config.toml
n_layer = 11
d_model = 896
n_head = 14
n_kv_head = 14
head_dim = 64
d_mlp = 2368
vocab_size = 8186
activation = "geglu"
norm = "rmsnorm"
norm_place = "pre"
norm_eps = 1e-06
positions = "rope"
rope_base = 10000.0
rope_fraction = 1.0
qk_norm = false
attn_scale = 0.125
bias = "none"
tie_embeddings = true
parallel_block = false
init = "uniform"
init_std_qkv = 0.0127
init_std_o = 0.0
init_std_up = 0.0127
init_std_down = 0.0
optimizer = "muon"
lr = 0.00971
lr_mult_down = 2.0
beta1 = 0.93
lr_head = 0.00466
grad_clip = 1.0
warmup_steps = 200
schedule = "wsd"
decay_fraction = 0.831
decay_shape = "pow"
final_lr_fraction = 0.05
batch_tokens = 131072
seq_len = 2048
doc_mask = true
train_tokens = 1278000000
steps = 9751
dataset = "wikipedia_en"
MLP neurons of a small language model. Each row is named by its layer, matrix (gate and up: input weights) and neuron, and shows model dimensions 410-537. Each number is 128 + 32 x the weight over its row's rms, rounded and kept within 0 to 255. Numbers have three digits each. A neuron's up and down rows have the sign that makes its largest values positive.
A block is one neuron, or neurons of one layer that tend to fire together. Before each block is what it responds to, as a language model described it from the Wikipedia text at the highest values.

Description: Early word pieces forming a consonant cluster at a word's start, mostly tr/tw/wh, as in T+r(ue), T+w(ig), tr(aditionalist), wh(o).
L6.gate2292:094139142149112115149089151066110168127111109146121128107077148124083129104123161107111117157135067084135197175133102079106124106073128142124129121074096180130143165093133091161134136167139061117121140115148127143141086111128153106228162115133118140142167148145118161087127042184103122079117161154116142136122105147092243093154085173123150140119097047164186113103127114086141107123050
L6.up2292:121107147116130134067081155103183155126135169142104183138155139138069163121170166203122169163149127120152196163120106099116136083111104153156103149131134121126131056154115152142066153141137121119145108092119177128134133130116124136151132151115120056127131155170132119144124068137169150089165122147112150106121138152161128127137129152191167101089130127114084127077121126104122102156145

Description: Fires mostly on the digits right after a decimal point in statistics, tables and percentages, e.g. 11.67, 93.06%, 6.15; also on some mid-word fragments.
L3.gate166:136119096143097155088104138171121058103141129156100078089118117137099114102077118140095153094137103200135122204082151118100105121172140172111132125087086184126142092133132191133101143040080137073136141127114196074153127125136153118106157166145110112141161120154138184096139091120083114101083079132103172151090120168098092156185101073181125166129108114176233114168130145119132157143127
L3.up166:181139101168162204122108075210135037129143158101143106102134086130147115114153127107129152122119119145172222148137111097143088126186144139090130140160072153114131156100124184153145179140094170133140144134195164117130127200099137140082147088132112145087171153135143104129115114119134108106083155120202128104164106130126062132125093127161124171130104131143141140175107219078169128147127
L3.gate971:094140099165101135117123151108118108093122068111186049090109162165139123090149133196150093123156135122126105115125122096132127156149187162122142106073113137210084152159109107182121105137118123186179053103114118152159188123205150169125108079076080135144063112172118072101104141177113156103179125108152145195115118133149096081122133131077155100124126165129165129159125145106160094125136
L3.up971:086113136172137198088182143083158115086147153120163128107107169103129127091163205127107063123115094118137146098134145071145137164143197131130128109169157162139111166170072150128192146131096119132166187107127105162166142163186098182152092127100125167137148182150129125113123165078106169089130102133111125185112201125119147107125138102113152170086155125126124128113142125077140096134132
L3.gate1422:148097127096076114154045148165179120179182142126165134175138119160118184107147108131142130143120080120139137164073137102132107124166147171157172120146100162107067127069143129120139155092184064140076148062141144195120165127192093092145131124147096112132151077077108170145115158085118097086130128105106126167177098161143108173130145036137163144163149059099155116125143180144098206161180
L3.up1422:112141145108119142112139118127081151218205159099172089146206154197145088119089124164095151124136099127156098121116143161145081103145099165185131084164137151135121098148084128107156168140105153123167119069123068061124115106082099158176127147161166130133146139132009143045114113093128080061180065147125171178139151075088193121199120139141105178130156111162154079190088079133059105152107
L3.gate2045:122196104100101102118122117218108160189210152127154124112130127161111100102171110178089064130135101218144121125095116116102123166127152111085144173131117127110128136176117135097119144143140118119164113153182109170135125180135144040119147104145177130150126186172074099136091147156100196169075150134107118042206143136125116164086137170092201131177110163127090176145082120143160185130098
L3.up2045:153108077131172126163158146139151148106085104124132134130114125150144138116094101125127102106144114089192105163127079111150108154134204159079103102119155138097133154100124109164110109089095095107124098177114119177140100093171164124160158140105046066147088117104133136109144156132157087125140170140160157146136100112105142118178146088123122130179115101169090145099128160160163136082121

Description: Completions of places, mostly US state names after a city and comma (Ohio, Missouri, Colorado), plus countries and cities in table cells; sometimes years.
L6.gate2006:184102093153177152137167156097110108137137070132129168127130071119092123105196140089070182102149154158164130170131192141098151045086139107107114145088136102148167102131105128217126075096155154158161161125159162188075171079178148100131093057168116156116081163135107083146107123110105143104125155086139142181104159126141109124087086079106169178111101140120125148102158098137143124089143
L6.up2006:138148153147086106119145124163162080096059231129114125097105095134116131131175093109060124174165114125149044142102171097091116128073102158106126124117066130112198129156197103137087132127123137134132183097108145105184136178109148157162156087119044132127121159123077094102088156134149149123132112138136151066142140095113083175168173079130104136159136136166113090157163072153117095081156

Description: Short word-piece (il, is, ink, ot, yl) right after a single initial letter like F, M, K, f, as in F-il-ters, K-ink-o's, m-is-givings.
L3.gate415:155141099093136194099091091154103128101140130135124121082180160113095111016199106053094149133076172145171089169136138146156131149098048146071164114079159115106110147081118135140197112062167170109118120195131120104118155131116142062142183177100165139083130129150120088100145120147127193087124084092118087118140134109178155117138147086076123102165143132155081114075122180104158089142061
L3.up415:145167051137136169142092138082112106135134109156146134107174172093102115093125082184153104162090128196146149171119138137134167171195065114214141156127148125102145118086147152163143122135153112140143144106146143144111054132151167138037098123115125130057144085127083106114117094117143136091141187133134110124147183084143083116199109135131101181175122087130152162120114122097176144154106
L3.gate774:083155111086115111160092108080150146151109135137110144141114096104169137113085170115068195145130105178147172099156140159120118073161124150152124178106146119120126142109145168136193145147141182115180143167178123183125088128129125121175138121130171129126148122193198165107150129127133159102040074140158112104163116114217148119087098094172095171161106158120119096142126135077156117144072
L3.up774:174227129109165138125123129109122169174153176139138176122192123093110159120121121116116160165084137152119029118116153094123147155079078075148091121132147104165132180099150119091115146107076097174153126128123078099146149108089123172145143058122143146124131142129070125112185118112165137138123113135127199126129130119078088107123059143077131159111157101130160119123115160124168106115123
L3.gate1457:107135153121125130167125140161085156100140197141128132182188180165130145098126066145123148115186152154101090161174116148063126138146147141181113117126122142056118175140165139134147147133180148116107127131126128117135101071206175138158133178136179102084129119136142139111118058169120131081153122164145093126103186119118125160138205118077114134049061132087088178133156133139098188169158
L3.up1457:129115140188141095085035101135139066080129139122156150155102131137141086075158089153078149092094103142119101127146129182154150126124122113113152110107191148109057071110152123143141188091147123187190133158136136165103120161082130140148125168114128105131171152120082116110079174103128143092096153127191135138122137119126116149095127132088113117088062160064131136093123139145148170125169
L3.gate2203:170102139089164114145155150114098160124160160168110097110107180157066144158105144154152084179114107162126109153163143199085162126174104124183147106106059178168157078180144114134103181166089162163086118129147136163114110128194125048160158070097147130090129149088157189138121105130130155087139046153116079122111095159106194135123153129156119157124146129081115149142101134071151133144163
L3.up2203:130132116137132157134106141153097158134139108103121109134084176128086215151144098146156128176096175136167134133096133134097150066101130096113121108165207122151117132100124119136140184095142160140091175125104123103109167105112113132153121138148154104154108090124117073060085092116108161145115112175164088173170131147197139140175097141151109100171115135123180125156105113065120120078116

Description: First word piece of a name split into several tokens, such as Mil in Milan, Se in Sextus, Re in Reagan, occasionally common words (tr in trash).
L2.gate117:132126138140159143108157078063171108131117149172144148129164089098158116168167126111076157176096108084123151069097138156106154131161130132188134175112196140112203134116109075114163073122182132149108133137167088136137118148150098160082130133118127054168159079138133077097210066123132090139094067184141096171105119148121132142091130092126142139145130152120125066078128177095143116163115
L2.up117:113131154149147195143024059136062139181086091079190126124174135149119183151144068135145111126144193126171043149105120159141168169155110120152143147211175097078089135109163119089168189155176107137085131171151136111171143105145110121133156135133147132143103164112114164062080104116162130120082137121109080199119075093151089132113074067165081134173136116097099102111144128116199138127096
L2.gate272:127144156178133136103112100121120116116126137106153156120076112168157124133122092145150140141107081131114231133144147093128178112138122116167160108196129109138133125083132113120132126123093095130132129154168137058129146130134123033070156137119125130093110089097140127057159127140140102109140135139108158161120164157144112109125103148162133146173153125094170153132115133191166125171145
L2.up272:182060092083145140097137144170132093156151145099110214094092149128109130079154171135194103147109110101117173151147144091145115216157123153198114120121118123159121190103135122104144102163141116102166153194149199041124127139106098117074150150141166092160158092172100137142111108149131067135120119132093148105155140111135056121095113141148150111073146179151129103196102113107100169111135
L2.gate390:144168180112194192187098117123147180123147091137141107130193191100120150079125103122108185129125129089139116138147141099126093151127124104163143156223137122121202135132129130094165118161031103170132129157150171093168142089165126113175079135132140109095098098138129110126128078122153133109121139133114123099183152133139084136119213157149116152142148047075037115148123106134161112124089
L2.up390:118120152126191115140161151123158144106151126163110184132171166100149149147108137096107143107178136100122125132093111150158117180108101077143109190120133165118147053184167145170149121180079034127095165126152195103136161125151113162113062135107200204064118095174087106076122131155124142148216112134164102096128115134106159146088118126151136153087163094112087162086145146084133166163178
L2.gate458:206174102089115111129106066178140156160201130102130100113143066126142101183182117085132147104092113121162083098158099113132163123103152125137121137099171153186115124150096196161154088132099100118157120126118139125113200107162098170113167084118084121057150180095128136108054125161121100185127040168139138200225115163081173105084174062095100132141126129098100088123105194152089212099131
L2.up458:101135145122111147138142098200125135167146164159117099096160118120181122120169097173109210121170138135074126081155134094145153136096143142113121126109129087183146169184080138146144106103136174117140152175152089171169196142083071065179113125153103158131134147106094145155096126113112133116120132182096136160116139165071166116155173078145201125148130168100139183193130190086094144153136
L2.gate504:090105124151120141132071149129105111100082150148146087186152123096126177122053135121176153150054116155141094131133153091088104154104113090153105123153083110133220158157102160152127100121136098161124110121175145101120137124148143094123144126149159128123197192150133154164137139116101170111115113114135123141132080162083116139139163150111129110169149109125166143159078097097102131132094
L2.up504:133154140140224108150105126122184119134127154108126126146122137182123090145085159112132122100109096143036143071136156188171160172178118102137151093155120147122138084160087086146099071170121122150112200172117097145125097139162111131074118150137065128160212127135088093132094120126151103145139086140097163099124083123162119143183156152166132037163154143080096087113149101112070112167127
L2.gate966:101095193141165106098096100155118096149164109112123115075182136135111101113142096080133091100071066117145102137106162114143173113129100126159145168113118155160125184063105115132145177135133177139135173201100157086121154113140122098116113147139122217137088084205194096176202114134136151068188086143052087204144173119133096144086096125134101159113082121075123118175070175143189133171143
L2.up966:085180183147123134098099138149166117170192120136134117119165164130068159106090110120072167115096115134114093121163118169131189152128131106135152102097096144178136132124171115096125112178120125170096108111111072099128228142132098118126133097110137119077095120095123143125129130126196172093169084109088131182167160125102116168082133121181070155153054029144153149156089133108109162146130
L2.gate1100:126117143159132133094135159101176042157113147099138149136125123115125124089134135127106153138135143117172126152141106167049120098168108145126232110138130110093096153114187157125162174168176107120030211138136165121074147122132094125127200101127111132128080126111133105160090067126146105128209140148092118125181165165124100115141118202142141112171085144142113117095141159125075151171143
L2.up1100:040115170102105092090136162211068159114142092104151169105136153110151152194109097131093158187170086083086146166157114178105144114091154099126118061091122151119138129120119114110145106170146136101143024115159134130126068119156064162119116163180101110138113166108134163154169122116128111090148163123135155119139162158087144082118160106132119136160137137160153111136124136133182129115153
L2.gate1160:110156093145089127177116162141095109118088156143200160065149139134149124078146093156060115145084187182116177130076085099124191091153080149120159187090176129121111117189094135118115116122119163114106078133097137195135173176138082135134113165129087146116184138107106119112137099148092143114064124088064104080121146156146156097087149079147082148072108177101153116158154182178087128090126
L2.up1160:113161139161107107192144177145131125171092177087216144124133142111157093141158085156103122144136170195100163169091102116120125125096089152138192073103081142122144117187157110112103114119146170112122138124080138135161174103141069114115086143154114147110121095092090121132129116162107157160075164140138108100121176145175188065106118070146090150106092188115088135116129199170113137084106
L2.gate1235:140182134101161097115072104125132115124119124161161127177075161108126163120126141093079130138149182064131114099093110134116144054134199111102128119102113155116150111119130148180130173151116092140106157124152148115163149170136117149132117051115134174126150121135153150130139164109086146089166084095140137155106136119219154140139101098077089160120099168091177145098105115100140154103093
L2.up1235:134080174135197094169148091157093090140158118153117127141114155178051161090083076107148151170150143128150087100095117104131096115124099131131171124133119162130170147089110168141145103112120122109139190139144123101155138169072130115183126052163214095125152111120083096103150141072115092121165111216095146201115096170206132067093129109125123147094127151133123127129120120110132109082157
L2.gate1455:138161122077198208133147100073114144153124090100127131146175140134113108163110105151120087150114137124166155166236167138150143112171076095064137149184170149107159091061109142119150132180138147111116128188123145121099137177115137094089105105136124120118144149107054123142103189135137148151151147104086104111138087127145204134166144098105116105119125157133164193154060144133148108161120
L2.up1455:111168141090140195115123098125121147124112140140178137168189150239085084204146147173108138178149144135115136171193086129146097121139031141132110069119158181083171162048130110104133114161154130084127114098135134127076098157132150101080095109140128080077088170098096131162116128156116130145191157106147058084155101109113126119133133058113128083119106152139152167094096163148121120186130
L2.gate1475:107132096121095096196142044092153109124128145127154164113106169157103133153111098220102137119120076104122094086121154136129135059194107119089134091195144177158130087075205130135161113084184092146102073191103061141109159134054098133145128098126175124136123120093117134185179097137123117131055096097144124154159167114149145088136093186115138082185116103110078173127152124131119105142093
L2.up1475:118103174076109143108163115145149110098167138179080131099146117084091125139131091081151157073130149132170103153155132129118096158116132123152100138128160162138076127127138176126060125147183120123131155124106114080126162137078113160161111205120111105174107109195095130091134146092091144116104099112147091143119142168166141068165134128102102177128167146106172118172111120125185079169147
L2.gate1548:101118091135094119095139129074117174161147123159125148192069142065123128167127162114118187107118162129132136159163157138150150151120098151154146155111143138158141124144207092097184124112156108133059106139162113074168120171106204140085155088111143162172129135137119161136141044138124101147157065116103133136085108130169120148104167174124122096171149129163145148166106214165174168098134
L2.up1548:145096088135127147079108153100088128158140118109128140164060143088076129111103134140112104101146157108108113122132111091169161160105095121116106163145133142137112141093204118064189077113167147167062112115167125138147111159128169128167130159125134098132127128083134138135124099127113116162157094133159136154128163099189134166129141140129170141154138123122115146152092217140215123190155
L2.gate2080:054178108150158142110114118167148118114099140154121111114140132149142143096158159125113186093073189141158139128148137194129092133132172163060146129149152137135111165118134133147102177113166136177115104157153128082154127139143135109154116182156092096147131162116121142122130133193118158096107133136166103123138071156148105077139102134106142151095110145121109143106096078130127074112143
L2.up2080:059164113086082137139082090137146157107073142115172122082192110148123080125073147086117158083099124137216142151117085129135127142136108169141095095108115141131081116099105164149115121099164083114094153118120163072172146105096188083072125085135134137141128136146126096197139144105157100161109150134079121169136120126146128155095188124096157149113150127116114113112145157133088104123116
L2.gate2201:121105160171027101087186143101139138112155123046164144068169156101136132124161108118112050108105147182180133106182081087155147089124129114145096169120119124125127145134096135133169117124147064159153133166075111116186143170102187097144123137157082131046128171098100106160153109101133146156097134122131104176169110106120123129069128133192071106136177147119145154135147125150142100126112
L2.up2201:128156166135081138125116115153151146127185086124144162123198110145127091078166150130149160103197172146073167170121096117135093080187136168135130167129105121118117166104131155184085114141143167139135109132074125163179123136076159119231123149158070106124120113193130066116135133132121110123046151134146100147145162107172144116124142123163167133164136043095109161104076141114132125088095
L2.gate2234:104082135157124085141070188198135103122105130135129142112123081122132209159142117157136147102114077102165124141188146145162175099118111097091094069169110188131127115121157114177117106155150095093104126091116063068159154117153108095152132077158115115079116105144158145128092119113092079110109132094159110127137087190100158079145103122160157173136139107220112126131134135154171088102120
L2.up2234:123097123169159107164083137200177123138135178158131182045125086114108171114150146187179155104121101125111078133180131167163171159154088093116104092132112169145106159121134118181123128180146077070125118151081115105158145116116108133177175124131113144123131127143111181147138101104120099045105131095148122106098130180106128107142115096155141118134142128183124112071136135180116116123077
L2.gate2291:119139146152110097164196054169150137145112125148091091049167202089111162127205084130061150148094096185169109157101117178133129150122158136103075177101116134161126116141107151160142134210134154114135151109108149191126100162152075156053169154133088158140187150120119110100141083194083106151101114213118150142071108115175096085170146127080077106117148156147093103099111117144150135151117
L2.up2291:078089154153146151119129122166095114123059140109130114064169156078124121099197097109122133159096111141145085175082160167151133176139172127140123176129109128150134134121142082158148143161171132162148117107153106125122106171166110160093140146130083102081216164126104131115147069176083146072084137125113121138125103124097121099146184096076136132076116167139125098103127154112164098103138

Description: Closing tokens of a value or name, mostly two-digit numbers in sports stats tables and country names ending a location phrase, e.g. 54, Japan, Australia.
L2.gate13:135193127118110178072168175092161202125200125147145131079075116156197144149144154174143166134112176115091140142137169131148167122202113141197105110112137133169184123091181175166087125202109183102127175092091118162097104163166122128140163130058129125144110100126150120132137071095121137159157148082073162164155125020096106086141128155152115151172171096132147129201128112198124201109094
L2.up13:141185114127096150063195152097163165134203117117127121099093136098132104152137158172163175126134175096101144146136165130143138133203093116178129141120153116165153184080173157199123118197158109091127168092126121108097093114159142128132195137093171120138153074139210160175122047084108124156141148132080142180157135059087105088102148117130167152133134117160143138194152145193094172117146
L2.gate221:179190095136112218130193106128146092145173094154097115113128091108138117147193042161117084090129152110116056166053153119127126104204113160137122120109147110203152140085158102110121118109143151154136101093077140158152152121190178163062132137135113125100059155139121150071130122131117094116092118134128120137124163093242113132140110103114080124070108147146105098155182123123148173174137
L2.up221:132123148171116220107132123133184106213201114124101149157111150114119127134158065134143095110128091120078079165062130138119133130168127177196129049139136125149110166108138111086149161139177161089154170130128093151142107065083161166086161154142158127097062107176137152054138118112142113124146160127146129113092145091176097118164053134090161166089136149092092145144119101116152171174139
L2.gate343:099126147120133112126102096157138139113174140129057061158093105151105118146191124070124160152115131138097154140100189171106134137118122134178091156122184078120143169147079139098161066170096116158175116072133132119085182142090136106070111095195178166129109135145101162082117146082123162145167185104098098163129138125127132133091141147103109170173159067095170096185094121113166111205145
L2.up343:107128142178156107083140108130144129099184190139111146080126090173181128108142120175120091103145128099160107137120122144129156126153145133131143130081125088108124102130166105139135163118152143107139068165092066112123120132160157144163168100120116131168096101155164088119135093158112145144096171098109144145134125139126111117148141104142084142092150125157143120116155127157135135128157
L2.gate595:185141138217120115142154135141114106101127113092090136168146161154134105105090171118124120145118156113124098082157203123135115159153101131111165146097098139172142111150201118120161109142169145162151137196059122108123095119131118140141157182154146141136074138171148154163089105112161126151113129107160174102059081114117124069131124134116125130132145152114130130152151079157107178158150
L2.up595:166172156160130124113188200119127141159093047078130125142138125112127121073161146164108128151113160139123147177204129141141113144175148144068096130096126079098144130111244112078120084130142093139088139145107112137114117074101085159095153096109090115085148154121113142097116152131103095141101141172137170102164105101141163062146068093103139124071152120088163085082175107133193159139076
L2.gate602:133170156124117116100110180112119127129125140117093115067120129151125109101162190151172105116163142138105155093176179109147157146148170094104141092131099139149085132161155127123184112185115147096169065121196112158076116128134164106165170127139177082091167155157175124114121140110134090087131172135123195093089140099155160146078130118113087139153154136133173125139143150136122181175144
L2.up602:168132124099114119134168083153157170130149208151143133144106137078131086126116148095013083138122092136120120129074136170086117183171089125117086138110161129064122156135120109174076106152128182132131082156141074150073162144118124112157057154119140094139149172044092113125121132185113175181112142115116144153115176137086155170174123132156129107122100127114165126144091093090124120142153
L2.gate682:168165211124146149161145106176119152078122157126173150075160221152120139143166201092151109121134069107142112131074101118148182137177164132142115140127126139150119152137123131108128146145138125132152138155102111173132072138121094081120126146115114179102150065127147114104151169081153186117109196109136141114121123166180129148077138109125174093196119100136142163104115105102155162127095
L2.up682:103189188095177159196130088108142101116094173113152122157095148105201095114063159068121110161123127123146110092109129079160128202163083107107130168117150101131100116125090145168151096121146079104137135128152148102159108098147081137139131150102069151118090128136109096062130142111146151116132120067203141202129116102172145182136095133103092153132131166107159118128093142190200160141100
L2.gate745:133137139171114144121161091170143122158116118072129140076103076181150120075092165146063102137138148126127111114115176154114083133207084135166121160097188123142167177122128120108085106143155111136144154164114079145102115164191108080180164145147106085153118165108117154110101094112094135132135135130099217118100155114191141103114136077110148120139183127116143128146077140117088080157117
L2.up745:141167158166132153109185094171164133152111149064115134100088096157124118060094171135111106136134181071132105111116158126152082145174067154157125153071139118152172164152155127093086114163139139130117161151114056130129115116213132089157144106161103075155104155105100145109125083121150110108140121128103236138107146082161133079089086069133162118142175098118170114178087140117120088195141
L2.gate1234:102092119183100182149106134136109136185165115159128169149136114105162183141202104102099133173157086148165113162099108128125147139120132110120111110232109119107115161136160160142143213112160170109117170116048179133094140103178171160143172123114080127120095176165196134168107187118122136147137223126163115150105169121148142079119154073104082146118177126137177158096159164105184111143121
L2.up1234:113132182154120171103116161090183104202100107142117132090130150128169106101123139125125190113140112100108104141129113158162136116076151068121085189155167172158134152141133142163116134159132110099078166167147183101157154158132137105163084164118067104131165134147146121146078156137170139179151147098123138090094097085108087110088156075031161138157151145103143122116171138110138089110111
L2.gate1249:094088122112117176146137085199137096120158096179102142100122135142108122131127164144121147095111097115121116137135104091178091173117134132144146111097173172128137154145037130138091160103095127154123068106172091124143109094191110096067147161119104137193120213102131102095117135128140091147127132137151106157142154095150095139079195154153098137166139127112140082167128123101106109097100
L2.up1249:096131096131104157144051065169134117068176109075076069175187142110229139153165076102082134132095111183169141123175097120096115170145120126059195058176138212096116085083113132087143189112118142131153141169140133152110103151131121119144172159171130172135104134143191153113134120078119095100150116139132095207102078093139137116128159140136136127103108095141153114104075102092059053140101
L2.gate1361:125158141073108158102149108088169083159106101122158139126154137120160101065138077142197090100114132080154083139133148115166109146139163142193146140084093144139144129186154155125114080129115234110193167121133160138124154099130116197131138138110109198118088140086124097119176114169102101131102135082098129147116181151090126107080119100145102142123098095201099079083106141136113130137098
L2.up1361:167175131141135152068063109132156114118118021148134135131158175068164096103117146102200123134099125050113107123136132112163148082095191123149137134098115151160161140189181116091124167137132145082174158119171132161121131111128083139133140154132125170122105128121094109194151153155148121158106139087151145148129133103113060130073106064095153122114106117166099057139139110119110142084073
L2.gate1509:111113125180113119141108120151115131120134123155118081097165093046112100106085142167142126167129107188123107095123201188161102035126098101163138141106103108169124134110141121092113061108181172102132123113105110155106077159108139149082171130089096140144129116187167048107196105135136104138108156051162103129128156101126188113138140110169107082146130128121141143147107074156112127201117
L2.up1509:121075156156107126076126157145111142134111114154143103083167105107129082145126179104145129188129131156112085184091155101118178196114174113138117143101119126134148171177099154097162097119132186064162210119149099153094133121154148125095160142184123136097105117145085143128117108126133119202134126142129125083149127091104095161129073066149157076104082167128113076122152145133083100198167
L2.gate1652:128142106128101163080092128140158127208121160138124092119139179159116162103153115096140133139122123143170119119142083149142145126130161097138111066149126091163109140113127076137160165132144137070169095058159176153109174159096119077135207186131128068074157109122152120097184130140131156102099166174119132131071130128110124118051170090102141166058117127136096165181170104138107117172164
L2.up1652:155170127109184164116108075165116211169126121150179054057162158127121073085177164133186070157123094178137104137160117113131111098132162133174088104152182070151144139109150087162136126126147154124205153152102137123095148179130134099118161157151131087086130108114132108111207177165143146120110170160095095115062053156116053141088103111088106145125155113100125105137132109089134143160115
L2.gate1759:144131096109095154139168115086159098146124136114143177126116135099156178170080122139134116096192135167093120108102116170105105091166129192127198140097202114172150148128126105094132075099144177143127129098116119113170158132102157140114160197190077101078115183136088138099077157158099133080087140153171227050137109094128117101104177108113099103115138110130165086154139214075137097123098
L2.up1759:115128100110086141148189135096161120118133121081101131161094151087140197149145127126110144089183146156113159121137124157149122102149073193104202158106155108133099145126085154062120104092163175084154119120141105109168148102120145108136176114128069084056107161158094156108106146127111129078108159103148160137181092108082123125097148110113139111144154088152174099158174235065142077151076
L2.gate1995:136146168089141151116130135207173152103173162096147087150132084090101099103086148109072127122188137111137111141128151116085155135152131101165130127088131137156160136132105163105105096163128208182103104103142062093161145125063108131126223164129186093098071108106140117117105100169149161146120125187091085136133056169103147131091122169131075154112158136163154130174132151103124147172093
L2.up1995:136170135142121111084165192211174147175130102064131147080135094110111103064111168113100136122152164128127131124125148180084129116097159089147153177052191169140116141174145145130060168145112134122151101142142108099152168132089121104169175142147169098076108159141107081045075089197160179165118087186154155160130107120139168168142122112107131142072128122139098116159136173143145155141039
L2.gate2171:125160103123105130209147108171152139075153096083121139154143120160119191161093131143106141152151055177124155076150125139126124129173131087116136109126131155167169152115173152075157113160099111108108136078126104138074158118140054130146094078122116135137133141180120192148169137137105054099087063149116127141144198153103092099127125078174102127129023113108165176181104105120104102167074
L2.up2171:063139117093089125170139089185124119113190116121100127140121091149096117171098112149125176164119079175111154102112170127145122178142143069099093172131130125145190106108173135091142134186091117128077147077111087127077178156173090060088095112062054182163153150138066170153138151119100113105073075104126079119101162181157104093140098097139141113127035088074196163184095099095122088165090
L2.gate2285:134112085154129097079185106146225071106112115205060106131125086150146126169157136142173080119153159081132116086199178113154113117092116122095082102102181101124192136119089087129107152116090139099130106115149135116071102128129112087146148131125111089108171127110172104068129110117143159095165136130101118106077167087155124118127134124151145132127147149132114145146134143119095139110144
L2.up2285:125109093096114152149175083153215132096102099193038128141148146178142099119173109155146089087154124122150187115195167150167126153155130122114136131120163167147158125186133072118124195115123162082138100157111130163057125144096096119157138114088128102121165131111156098090132109126144133126153118115150120083089163110128108117095122125157135114136090130095146145095124163131147191120142